{"num_key_value_heads": 6, "hidden_act": "tanh_gelu", "rope_theta": 10000.0, "attn_scale": 0.177, "tie_word_embeddings": false, "init_std_o": 0.0, "init_std_up": 0.0346, "beta1": 0.95, "decay_fraction": 1.0, "final_lr_fraction": 0.0, "batch_tokens": 32768, "doc_mask": true, "train_tokens": 425800000, "max_steps": 12995}
MLP neurons of a small language model. Each row is named by its layer, matrix (down: output weights) and neuron, and shows model dimensions 48-143. Each number is 500 + 25 x the weight over its row's rms, rounded and kept within 0 to 999. Numbers have three digits each.
After each neuron's rows, "fires before" lists the tokens most often just after its 100 highest values on Wikipedia text that the model never trained on.

L5.down134:473553521439519474488496514519471498507521478498476474472487490483488476468543502485531466490515503507493471483511502500545495498516523505456506453495514514496512515535473520452446462539516505479482531532535482476506503550499535474510501478483501460507509525503490487523500509539518514499
fires before: "\n"

L2.down88:548495543497500513490509516530489484529501496518493455499495475498477486456513550531510485472496510526513493516514498444508501490502502494538523502487555507521505506494526451499483484494518483466450524528509506525502502488529550499483533471509495538445542508467538524502539473433528473482
fires before: "7", "9", "3", "8", "4", "0"

L8.down746:506524491500493485540532478477517511490528473495469543493485498506495465470485525508458506490533490488468473462481467470468528491514463478482456517500515516511513510546550502476486469464554499490513480522470519500512471511499471516510531513507490478463527469551525486487502491527485535475
fires before: " by", " in", " on", " from", ",", " for"

L11.down315:504471497465502491515461501479510533493502486497516520503513523506462483510492488512514477487485524500506514510473508507536504490528515513465503489517513472534498516478482494509491477527532499466493509530505552489438505543510503515497472480482537456490528500470506462490494513530516462489
fires before: "0", "1", "2"

L9.down581:486503508520452510489512541531515493559491457530461502475490509510486516522517554534497496505466534490532504510534519511492482506491524495521508453502464509516536463542465509477504506505533512514548514495503471480467546550510530486484471486510500480509469487481496536521460546473482518514
fires before: " \"", " Title", " ", "ave", ".", " |"

L12.down97:447498496533531512523481483509535524491488504536489504495502474518487480488521490528473502484520535470490496509462489491523500468513466538454512503487532480489519506516506526491494528515492443519470484496493499513509493542527521505470489523489481501493513499489466517497461449489500479546
fires before: "4", "3"

L9.down33:500514491509504502485505451466514492506493481467525472458474503477534463485489514477485496502492489486500517482489512484456514479498517528471521526520506512513472525490540499515486523494486496519488483482490503458439498499529509539514527438521456549525463517468509502512498533501541528525
fires before: "1", "2", "0"

L3.down608:540491483507494507478537520529504511508504488466454424545525459486502506454510509519539506508526504435510505511480505514520474551492504497499503517533500515513482518544501533480480505529448478517506454522484480483494489502500577488496530499473521515509510466495498545523459488485532510506
fires before: " |", ".", "\n", "–"

L2.down506:470479529528536525483516548488526495532481475469529499499494500530526496535476469493489530528479504481505497487463473520485533557530475471484500495478478490514515490513523519546521511474518486514490492516485474563493499464527467488531522523470467488487505510488453518513480516504487478496
fires before: " "

L11.down268:495473490482523518498546469444509527482528461459523505510460504526521441486443510512509508517484505498508514481537504507494514500461541525447544480507497479460494494442536497542520495495515534524451494476530478484500521525473552458472522505510501474515456503478496490478469508526483484506
fires before: "1", "0", "s", "6", " |"

L2.down13:526529531498536478518529463482483488507491510532518485523468469486530512508530545483486483481474531504497489537524507486497502488499537488529483457498468535495483470483529489528480492468519463474462513508536543500496530447491522483512528478492506530427534476483514530510516532464517477488
fires before: " |", "s", ":"

L7.down102:463466492530500525514476534504489492497527546487566529490472525520477469527474509518484527505497474496489532455542463497454473489523481530515452523481467483489501478485547495485511476507502494498534463473533497493479510528519464488494512512538508469502513499512515516503526483501548489482
fires before: ",", " the", " he", " "

L12.down443:500487517519496516531491498474486564509476490419502461512498453522511487528528527489524491508472524435474517521482460537481507516504486490506505527502492452518525494508500518510517518545504451475506534485476544458478490537496525481542526501472531508459507476473530467427500507518517492481
fires before: "1", "5", "4", "6", "0", "2"

L2.down183:441468552489524508492481494510469498499486542491511484512519509471486509541486515538538476556474493517470505492529494484512465498502507471465479454503539474478502541506499546452479506483507507484506500528523487509533526504492510490506515507503507521508509520498556537496490482522506539492
fires before: "\n", "ring"

L7.down579:535512521496482492522541467500485503550490538506516475529477466479533485508510463509499488492482496478503527470493508497532474538526551483478457495515476495525528502486437536519498485487459470473501483448501488511503464468455485537503497529488563466470512516495542524500526520493518490476
fires before: "0", "9", "7", "8", "5"

L5.down631:510504523542480512559449500506504506510478519535493475477448540483464472451471492512478497509509485465515505501486537496475494517521464468558540536505525513527517525524498445464545529513469515502550533504483506498546518494509459480524454505533534526520520498515485458480493476498499510544
fires before: "0", "9", " life", ",", "4"

L12.down19:480477458486500476522504537475530494532530473461511429526502486535516490440479501527510474491501479503459484538542491530500489494465453507480528527521489506477530459520487505474522503511465501522498513458517493491500533521489513484485549485500518475515469492475527535475521520504495476517
fires before: "1", "2", "5", "4", "3"

L9.down718:528463554519544530489525476488481521478446535497460482546506466527469513496478461517476466477515477460516542454483458482515478537471512504503483524492496504517507501471559543514488513507513460508502522500530500505473498472492542523503525520469498507509483541495483511534474506448534446525
fires before: " |", ".", "\n"

L11.down364:514545522462529532480506519471504493497493497459528544465484489443493480469485518540491516529503518506523510511518505507477485506476477488485503523479511523480523550490497501513569528484456549440509479480525465529480513513505498519525479473470485511494557534484497491477506512521486495518
fires before: "8", "7", "9", "0", "s", "2"

L11.down478:516472488494559459541503468509461489478479512506495530490498491492518490448510512527497528500473518478526517536544535480495502530524476517513506500482464527498517518537463488517529489492506520530512534481540512511480521508497451555504481505506520444506522480467467528498487492488526500484
fires before: " ", " \"", "3", "0", " —"

L5.down582:495486533521511500507515531480525521455481509442482481502511543558547543511494521500490497533514477450531499468495520499457516503498513467521486527522513516544482475509516461455508518480570534513542502503492467473536548493491538497530527493493493494538488499470458511467433485509494487485
fires before: "9", "0", "8", "7"

L12.down713:482533469508513508523514509524461430490482496489477475526510482502453502498448500495475490542531500566512476518497505488527480514454478517540477496506535509529460510525497551514475506488488552485461526528500532491484435506555501538514465508527509545486515509497472516530499518533535469496
fires before: "1", "8", "0", "7", "5"

L11.down538:485481469520500485511528482504527463505510484535510473509505485532490487486496491472514516499499490505488510472513501546542459544490523523511488485520453558514475489533458550492484472502448504522453493507498519519455415524486492531469525506507513533468520531519526532504486476464511486468
fires before: "4", "3", "0", "5", "2", "1"

L5.down167:483509516480496542505510476471522475483531496473490454523484487520499499530514519473472517499526488509479470505487481512465488537499556499535493536507541489485533507480508516495482473466472456459500505496453524521487500485462542472504538503527462477509472487543478506501478475532491476499
fires before: "9", "1", "0", "8", "6"

L9.down465:510504502479505529503520480504516478501516510502506500497517501534481466528523453504515522491511490466497507519480490463508497475541506503494511514475556496515520518451500499500487501484540520503521548458503509516538466485464465484547499494458498516514467494475535458509518482490505470502
fires before: "2", "0", "1", "go"

L13.down308:532501477507476501486451512488528507512482514493488505484500532498495467496487519508466478519491519477497440443491539450504485483491528481508493494498504461502503509483485489517513502473512479471478497515479483448494543553567478487519538469524477419542516516517479513521526569513527439507
fires before: "0", "1", "9"

L2.down73:502521486500520482508490466507524462505513530488517493490506524517504489507508514499540496499491471505479515491547482536472527497532517470516480474491524490501489484506543546524483507455469427514526502504518529513465548466493533516479445457483562484541508487511445492505442523507517484508
fires before: " |", "==", " ==", "s", "===", ":"

L7.down643:513503489443500492506492480518531507501530503509538503519456522478507498531465506505482484517483475485474493516505513535467509506496557459507498460489520487490499512490513514497527466439458446481451467503521481535479509476471495497556523499488490494477490444471532498503485573530553560510
fires before: "0", "8", "9", "7"

L13.down213:505533539487498508487481495479494493525501472526457443493468511502535497465509500450492521528489486517462513459551525527495509519503522500512512439487482513514468483478455483498501512485484528536486520485514528518500449484474537498501527508517496550503515548478545482506492456519499489496
fires before: "8", "7", "9", "6", "1"

L13.down350:506500514523490504515465500476457512501513488496508413549534531532515485513506466502530502465496496546506500534498528468493477468511532501504521498517455496543510551471497482495471490522536518523564481494448529437465425531485481491519478537510468491506532518490488483524477510497505520493
fires before: "1"

L13.down666:518521470523513502497572482489476482510496499472513511502547519505476450492498499514517511525483492468503536521511473525490496517511497549494496490534489549514489505452467500489503453481518482506542446498436527487474514484429485519503471510499489477506486495509490520478505488508456490513
fires before: "1", " ", "2"

L7.down49:479517509490486494527490487500463533489464507489503492487455495488490507558544498450521467484465513489492519524491519467477496502513529511516504496508481521521474529506478549510474527476507489481487492513504488512526482484518504550477523514529508528485509489489503515521474458555514497512
fires before: "9", "8", "1", "2", " Party"

L12.down683:482457524504455457520508525473489538534562527521464479516483491500508474467476497491498554453500494507451520531525496513495508508478526505523471484546527477503499450499485517461486503518488482493523514514483452531493486522513533487445526479470544537467515495455492499520549470502526500535
fires before: "8", "9"

L12.down56:484489461457547478520494497485522476511491462499533487503483509476534519480500514539453471522478529525500474500443479487501504503500491516511498517485443507489501489489483499519492466518512489492487545513506519488492615504521463502496545500498504473499530501488511501488483510500543486517
fires before: "9", "4", "3", "s", "0", "5"

L13.down692:485532490521452506451538513511512493528484446503448496493514533436528491510489497508497533539492507526519535497489549491472530494513496489500526495504518537496480513531505531563479460502569498516473536529520466509498457513515532519494507523481479523484529504503488492490491513493490525496
fires before: ",", "3", "1", "2", "7", "6"

L2.down290:514488500491517480478489541519563516549478519498519444526474488531441511512477442507502525459478516534506573496543500547458514508485454477521542512527503492532523489499494489506503502454500500469512473539487489490449470482519460484511484483522486483510456522533484479512502449547489503519
fires before: "1", "0", "2"

L13.down246:485478563478502519510455520482521481487493541494503474497541492476489454496493523535528512504474446498502478453543518498491474500541446493497470476458481469473514488484508536501487501464541517504534539487495501490497486511529519543439470509495538499520513462508462510535514478500501507518
fires before: "4", "5", "."

L12.down637:515502503484511500500471526490447495499504470489490543504461516531516488450515512522519447492513500502510505519517512558514525490474476520494492516496454505500495485466461485522531495481522474501498487500522492520429533553498501496540493527488464469492518527496513457517502461523484522472
fires before: "3", "4", "2", "5"

L13.down92:515537498535544504456505480482464500473521500585519515540446508528523479502495524539532537514523519484502510486524521435576496496513483476474523510484496454495486492483479481521522466530518492517482548499500491471476542512514486532476479510528474479487496449519477549525498482470508519495
fires before: "0", "9", "1"

L8.down74:491495485494483507497532488493520457544524505534486507507498544514536475494430553495448493506494480487511523495521497474477467512499480479480476503522497513507498484523465504522513527469528495509505451548498527545497531535520472479476471474486546515573473476488501469466475536497465462538
fires before: "0", "2"

L8.down131:527494516472506497481519507507465493484522461492439505521507509455510576515512512479506504461514487512534498539488532474477497456457536533504506536478522513503478492520504484512498488511499509507473538498500516487488511501499528540485510449478513571454518511507494545499534499491536490504
fires before: " |", "1", "2", "0"

L11.down489:482530491480549525470494467544488530523527513472504500467495507497501500507582478478512463467474488474542516534507504555463501514475493510505501478522482471462494511490441503492511484451463506515532489455533520490521534504493520467537510492460492516529466516508512525453495517466498494508
fires before: "s", "ed", "es", " the"

L12.down271:549521499494493502503529541500479473487479507507494595519497470509518478512489491496484514510512497476539483494506514499512460505451523478467486498489523455556519480486490432525512529531471498525539468530492544474494492519506506508467502510491475509508524493510483504480463497514545484485
fires before: "9", "0"

L12.down170:481497490542490486523450497531491499483481483496469482511488486539500486504486469545488533520475502483471522496515500470498483474492476480481520524527514521497504499457522480509563459556482497530549565441549485489558487515474490508488505517509485486459487512507506527524492447524474464540
fires before: "2", "3", "4", "5", "1"

L13.down394:465455532503529510515458460508499491497526527501496493466517539530512476499494492489519488479516501446512536512533483485510470477462463513468471544496461492495516453521557500495536476522495481537471494498534479491511389494507464530521533514517499515486491498525472503484489478535532519490
fires before: "0", "6", "7", "5", "3", "2"

L5.down672:544472505490524489509482494527472486511501542484505483522478495469434459546481479502515494488470540498471531518482529528496479508508473473481513512516490524519522504477488520520485460456494487484484484477477501511477479478550504489525484479477430465476488516483535520474483502521532547510
fires before: "0", "1", " |", "2", "7", "9"

L5.down346:460505540544513501453508518501499546490510455493474557511536551505495472506475500502489501521502509521527476494488463480484526537496496524467530508470466488494504500495547470490497449472501510519469540514524461531478460479458451527530530495473500501531507471513537513482503494535540534548
fires before: " |", ";", ",", " ", "9"

L2.down86:468538517552500509507530503471471568508523508504528479494491500517538449500452458514432514496453520473499559517523485539475502509545515443487473522516451522492546512538480504494529473480507503484530479524534522484482491508493445462503520524504466486513454544533498479499483491502453526513
fires before: "\n", "-"

L7.down474:485498473468500483482505521518502542484486512491515475509552472531513459547462497499494519498482479524488471501522505441522501496506488472475515553498467464519511555510497491476471489456477528520490521504482475507516464501481503521480453506534491467545494518517484505478506501510481478468
fires before: "5", "7", "9", "6", "8"

L5.down296:468514494508512488516498522472483477489486518490479551514467483518485538511531521476502488530502519512478514523514526518453522539481511498505487505492440500474499503503486514496521511485518458504477467484512493508505478429522494493495490466498538500513464495526512493491502525435483514543
fires before: "\n", " "

L8.down443:502528446481510481492483526504497466482473498559487558488503510536534570529486485498493483494519562504503497463500477509509496492518523516505505510460502509512474463505450477534562484512504473511509516504458521504444509495505475531546498456502515465476517459502475507449488531501502516497
fires before: "2", "0", "3", "4", "6", "7"

L11.down144:504495501504491491487494515504483503511454452479509444501497533520534514491482550499515464539547532547510504481468553447509506463492509535501520521457512516526562496497493548483470520493505528498478513514489494516541516514495492495506466531482495528509445487522487460516564477537483510510
fires before: " ", "==", " was", " ±%"

L2.down327:530477513505529535547496485504464477479455508510488467507493464464502486476480514500494540587533544486531503452523486459501522487479488498522501533434507495486514471446538500497528492533514466518474548497513491470445491514517512481505526499502517544494541532488517524531533484458520496491
fires before: "\n"

L12.down661:439467498489479486515529504474526459456492514497517517476474497454472532540469480499477514455535509519509521528503477540507522526492512556516486493529475538509491508454494534497477494512503493543505488523499473500516499489502500494470488514520476543511515513503473488494516506519506512520
fires before: ".", ",", " ", " be", " as", " in"

L5.down632:466462478464482522507483505467483526512466519503482511500509479526523445487482473492484530547484502476493454540512491500474512469515527472469482459516473487478492543500516481514514485459446515451556474518492498493475473481520474457523496468540511461502502509508513460518477483517469497497
fires before: "\n", "-", "|"

L13.down123:485500472464530482518537527482555513495493514450529536464494515506536490529498513512477494480488524537479553491532498501474447473511484508489473535468480488477500529508467464514529490481492479536451470466478496515491544500541531492525530501513477492452490469473494513506457530491513511500
fires before: "3", "4", "2"

L12.down462:508470510473485532518551455481450507553493502458546514474468525526528544512519504491494480507509530509510495518515503487462504498526500498519503497493454533505496500508500480475494493506495493542541492480528452547534483489479488529508497528489493526496442481506470516477484485517514467497
fires before: "8", "9", "0", "7", "6", "5"

L5.down683:481481496483485508506505531498502531505510534461499484507528499512512489475502469483501494517515497478525455548508484532475501501532534475467493494508481514493487505509494494476510516483463527503514454561516490489505472514534445466475494488476460503560483523525522487514441516494468496514
fires before: "|", "\n", "-"

L7.down469:498499486479479551492483527460462490505472427482520501498471489509525491490474482479470528514485504551534471453530553522466521495518516465456542470527506433510507517495497502532474527503518518495502549492538527520500480536499493499490499481431478475497524513461497493467495495513528488470
fires before: " |", ".", "E", "5", "ing", "6"

L13.down329:471472518550507481542465523514457526520503458494505501514491514537497569499522526481502537518511488479493520513484514508504539480458494508524506542545503473526476527508525482494512540491536513487493482511486517511476465497513482521509498454503490581513513488508494482504491488488515443511
fires before: "8", "7", "9", "1"

L13.down369:468481479507507486493537489488450502491533455485506494475472478521507477472506433525458520507493493474538476473495501519540511529496518511489512461505449526475515487525493512453499501525487507459505473508528517493528433502483486488490517524494494495485521472444470478510498540534476465475
fires before: "0", "1", "2", "4", "8", "3"

L3.down576:503535514503483463499459535504528511507501555482494449487504468475450459474470480492486515510504480525520519514543518530469491511522500496496509496533538516512495478512451475515478487458511496490518487572489451472450449480463524461479503485509510507510475505486517467486512496490449516493
fires before: "1", "0", "2"

L13.down717:520488506491512482500511523482483513502521508471513532477517508527495524500514498523497509481503504522482467540472489506512473486480478454528501526544529503519483504500544505482517484498538526453453466497471509472480511505489500534482472510496499470452513516457467491506490505535458474477
fires before: "2", "1", " "

L2.down620:539510535475532482529484515515510459503530525516457477509522487481512529478506525508514494536500532522484471531510474445515515496495518494510519518468522505502517492468504496484497461510517466463471538497517508493493574504513552496464532506511476516494517540500543533477535451461515471469
fires before: "\n"

L7.down0:462478471465496530510465510497530535489490521488492572532537532502537436504448463502519480544483504476512532554493535528507478476524517507475506493492479506489504505485514492471486512486460517479510478504533496506507457533525442460514501501506479457501471502509464481525496534510481495492
fires before: "\n", "|", "-"

L2.down301:512525509528477488523551491487494485485497536501504423511489495510486458507475521532489508478504551499523492477537562503460539507458524468520556498489473505521491490550464507517485550497445494494491507531539471509494474492516494504529525507495494490512514540537494513511492500542536492512
fires before: "1", "0", "2", "ham"

L2.down621:518511521548496479526479523484480466487496520517506468525472517496488487442496506482529477528507481502514480487514530450478484521530525486560487507523530485512466486499495456515489485511475497512452543463506508487513546498536532489486540478492508554505538505483488536467502473486480503465
fires before: "0", "1"

L12.down421:478469541495459522507524519482493529515497515516452475490526524467524466515535479483477524483483495469464556491497500504504491468481490528521529513448504467489516475501507486485490485481518527508521514461538529515503494524443506506527533475474534497526513496481529487537472468525486526522
fires before: "8", "7", "1", "9"

L2.down286:476476510477502516511490518487535540526502543490479527538523472509545473497447459504512484508491497479521474535449479521496459505512527495439501468487496522498497531502502526487488523463464505490518441518499506486526447503532445489509506456484475479521515504506503498528474495505473481542
fires before: "\n", "|"

L12.down454:475480507489514475543535486504535488504521448490525529468488504511499500481532503511510555491474495497477490477503456485489524544539493525495458548492505496516454489521505542533508481480484507518478490481511498534539504473482460500492555496470444525495511509480492521531507498486545503496
fires before: " ", "–", ","

L3.down716:533478454508481496483539508505522553489509474477511486542535440482443529515536510518523486529507504428489511512563450526526515459472487490472529528522520461509505479539514512499469495512515467482476521491476510492514518498522506482497475509482463494488498482503508505496586499468510502503
fires before: "1", "0", "2", "4", "6", "5"

L11.down645:500496506536510525486494504507482514496450464511473500491435537512514475509467547533461530508470532530499509466504546482534501502522508489535533500478498468496517468478437517510492487532483466523520508493475527489482533519499516503492491530497459504507496518492507539489485521478545544505
fires before: " ", "0", "2"

L11.down532:495508476552530525512509479486499497535513561551473527513501491522509482533489500517509483508514477471469522488498484515498516533506522485502531468439501440499541485540527468496519508516474455484480508498503485494513510479526522446502525518506518502495464510522490520470504516493522496518
fires before: " |", " ", "s", "\n"

L2.down418:531489489476510511482494489477524534458494544503514509496506482476534427518433461480469519505485500508511506514492552483499485528522472489462485505493464483469505491533523474472483530482435510482531474498500489492522510519497464497506488479515451504528449486515496513512502545508462520485
fires before: "\n"

L12.down189:516485487472458517484488474503505485526442510458526458518528470511517474510483553525511481462478463483515486490515507480508528490521490461463469533463510465500494502437500502505525461501531494492490509530479473499508457529505481511479491475529548519517471524517489507501522520481486521526
fires before: "5", "0", "6", "4", "1"

L8.down37:500508509486490515511481533475499556482466515499534527506501537558521460518513502491465503481471494504523571526523530503509468523499506483474495501470475465469534510533486524463477488544499473489579457489477498500479460491475465497513498514481510500528462525519463469510469511570474491537
fires before: "\n", "|", "-"

L3.down7:451475514516481525530484524453509488460492487494445464497539516492473465500433513519451527482479497502517510485520509494443514528498519448499500514565500501498536518531492463500478524506479466534530537543493494491464490500556521507495511484520521467514504510512519522463519468473503523503
fires before: "1", "2", "0", "9", "it"

L9.down711:521513522548503515496475485518493491457501485488537469553532464515512469512493526501496480491475521539493494501543483496533487489540555513501484541481503511539519471497503522501493474469554543522437495455488545483475445474502517572525470469496510504508484508480456512503467501475513478546
fires before: "0", "7", " |", "5", "9", "1"

L8.down357:530469458455496529489535533482469521465553486528482465500482481488526492497496497490506480490507455482472503518486534488505476553471497506526532535487481544503526516522492502520471509476487467506481513504480519537474559475475484508500527551436480517484460519457493573499484489503537505505
fires before: "0", "9", "2", "4", "8"

L8.down242:497509527490500530517514495478506481541451486508515519472522476490517503454491526478503493460511503478523520472537546467469528484537452462478474489530497522502481503507520477509465478543490504507459511536535488486507510517512482470477492433490512460511553507514508511484496495548516540500
fires before: ",", "\n", ".", "---|---|---|---|", " the", " he"

L12.down373:541542518486486500511498495534494504464544508476484534505489512468477488479520483472504507481501482458533495470494468481458502526509515556509498493521499465519508540495474497471526504468448510505491489498502498547547524498521520494483472534508493539520491492474556516438506546467517532487
fires before: "s", "ed", " the", "es"

L5.down580:489514502472502542485506459558491482501504494476491539490465460492472503444502490474512487515511503501445518509519529466461539543484517507511485482497493539511468503458481481509537491500465499470503426460527520463491513524461551484481507553507494538470489515492473494481549500559483466532
fires before: "1", "2", "8", "6", "al"

L9.down552:528489531533508496472492509497496470527510510544489521466472507449522520475540519504513471530496528485521473459454525471461468501491514482528507513536513466468509509534498458489525489495504484504503503468479487510521500510501516468510474496489540534531492503525487491472474511481535435504
fires before: "0", "9", "th", "8", "ment", "7"

L5.down5:469472498496530450530508512508462473495520527454523532527500490509501532504494502538504476449510488471469493464503481457483458535476466491535529475440469476509501481483489539503482530509528488488527475520465507501520504487482489542488500528522451487491493498472501512555522523522487529474
fires before: " |", ".", ",", ":", "–"

L7.down290:508492485519481518495501453516492483530489515534521541490476545487505500490525501503460456509497497509501490548490502505535469536517498504518504496509503529491507485519477482497462529508502534476525480529471546509545531460488473453501490505475543478520469508485506471506490477524483473509
fires before: "\n", "th", "0", "-", "8"

L11.down690:504484536476478526495500486507564455496550524493506505487503507479508472497469512523473463486505473454480515474496506526471444438509465514466508513485515484492533568503527554482488487512525481514467447510496486524448506516528510478481514553494522473506481433478477506511492523503467464496
fires before: "3", "4", "2"

L2.down139:519500503496504458514506507495518505543439527494522448535527466518444478490477470488491508518511508539478512482523546532475510549516500479501533535538565508532455491503508471484484510491475482500509488501518473478459443502503511470499514495490506540524487523480505505468520440517470517526
fires before: "1", "0", "2", "4", " |"

L12.down363:512478475515484532510495496480520532492517505476482519463539498467514486483463482502482506485490510571536546516522486469546460491453512511512491548472500525523476463489523544522487485530488473517509474498479483521533438489505521488486548488455485498471520465476467562502474490472505504507
fires before: "6", "7", "0", "2", ".", "8"

L13.down162:479481512446502534496501483521505473533521541476482494509517493472519511492452510475500523484498510537489513490508441499488476508505483511479434511520551512538500523544514514519482534511457491473575498490481478514516503505475482486514500487561480514537496503491434484483497480472555478508
fires before: "0", ",", "1"

L12.down639:526508480501474506496472520492543508508472516505507534504477504508494531521503512460514492497443513537520501495515503521502531502481527553468458460463487502501472508473512495512444524521497515473475498504466469473506471508497508504496532516530499540492510506472460474475506466517477492512
fires before: ",", ":", ".", " to"

L12.down338:488498534486513507538540463498521486495500515497516475521501526532491575507472481569476503531555494477522493500478500483549519501465500519480508472490495529518506450524507540479510501484481498478534492504471486484521532483483529465502518514525463494468523514493489529512485498483531474490
fires before: " |", ".", " "

L11.down105:533516468483505523511507499559479474507526504518504549494502500507500493499554453504462514499477509462559438475467489494520500501546486490520516467514517461513483511494503472486506522479474485475502473528468528483513521470505528494471498529498502497543544527503462521506475536518473449486
fires before: " |", "0", "s", "9", "1", "t"

L3.down456:531453527517495501493536481522501485515478488458482483524511481503530524487525536492527509527501466524489506518515505516489501491503533470526493459499500539518509458477520485526483518474529470514495528500507511501497583504519515495528492461486505549496518511463513479493533455457493432522
fires before: " |", ":", "2", " votes", "1", " "

L2.down260:564508527497510473513506502525497485509495484516429472516492462481487563515472506508481530579478481499501500519489496540484506499485484485553526506512525544493528496479508505539495479459485492472434516510508551507478510485511572488481488490502501531482543489494489513519519466453524495502
fires before: "==", "s", ":", " ==", " listing", "\n"

L9.down21:542521513486520507521517434522508483488498490509531541504516489523456500504501512495480484448515502470468447515480486498494513551518509515512559489489468539495511472480509481520502501484445526512466568511516494484479537497472507488524520470446494489505499498463504471467459504454521504463
fires before: "s"

L2.down222:539494545504480487515554499503490471492502515521512421508505491458483546493486539502524491486502502508476510509523517468516507483505480503517509475476491526496493495514538473514498493495526488473452542501501502512483531512529555507491507449509512541463549506499545485492520534461503443476
fires before: "s", "\"", " |", "==", " listing"

L12.down519:506512520556509481473462474471501533490500538515490452508515436485536506480463486514493543506503536521516519530521512538485525482509480504502480454522497539505494524508522462468548499499455489541512468548519544496491496535434569521508497464455524511480536480488486494517511498533495487505
fires before: "5", "0", "7", "6", "9", "4"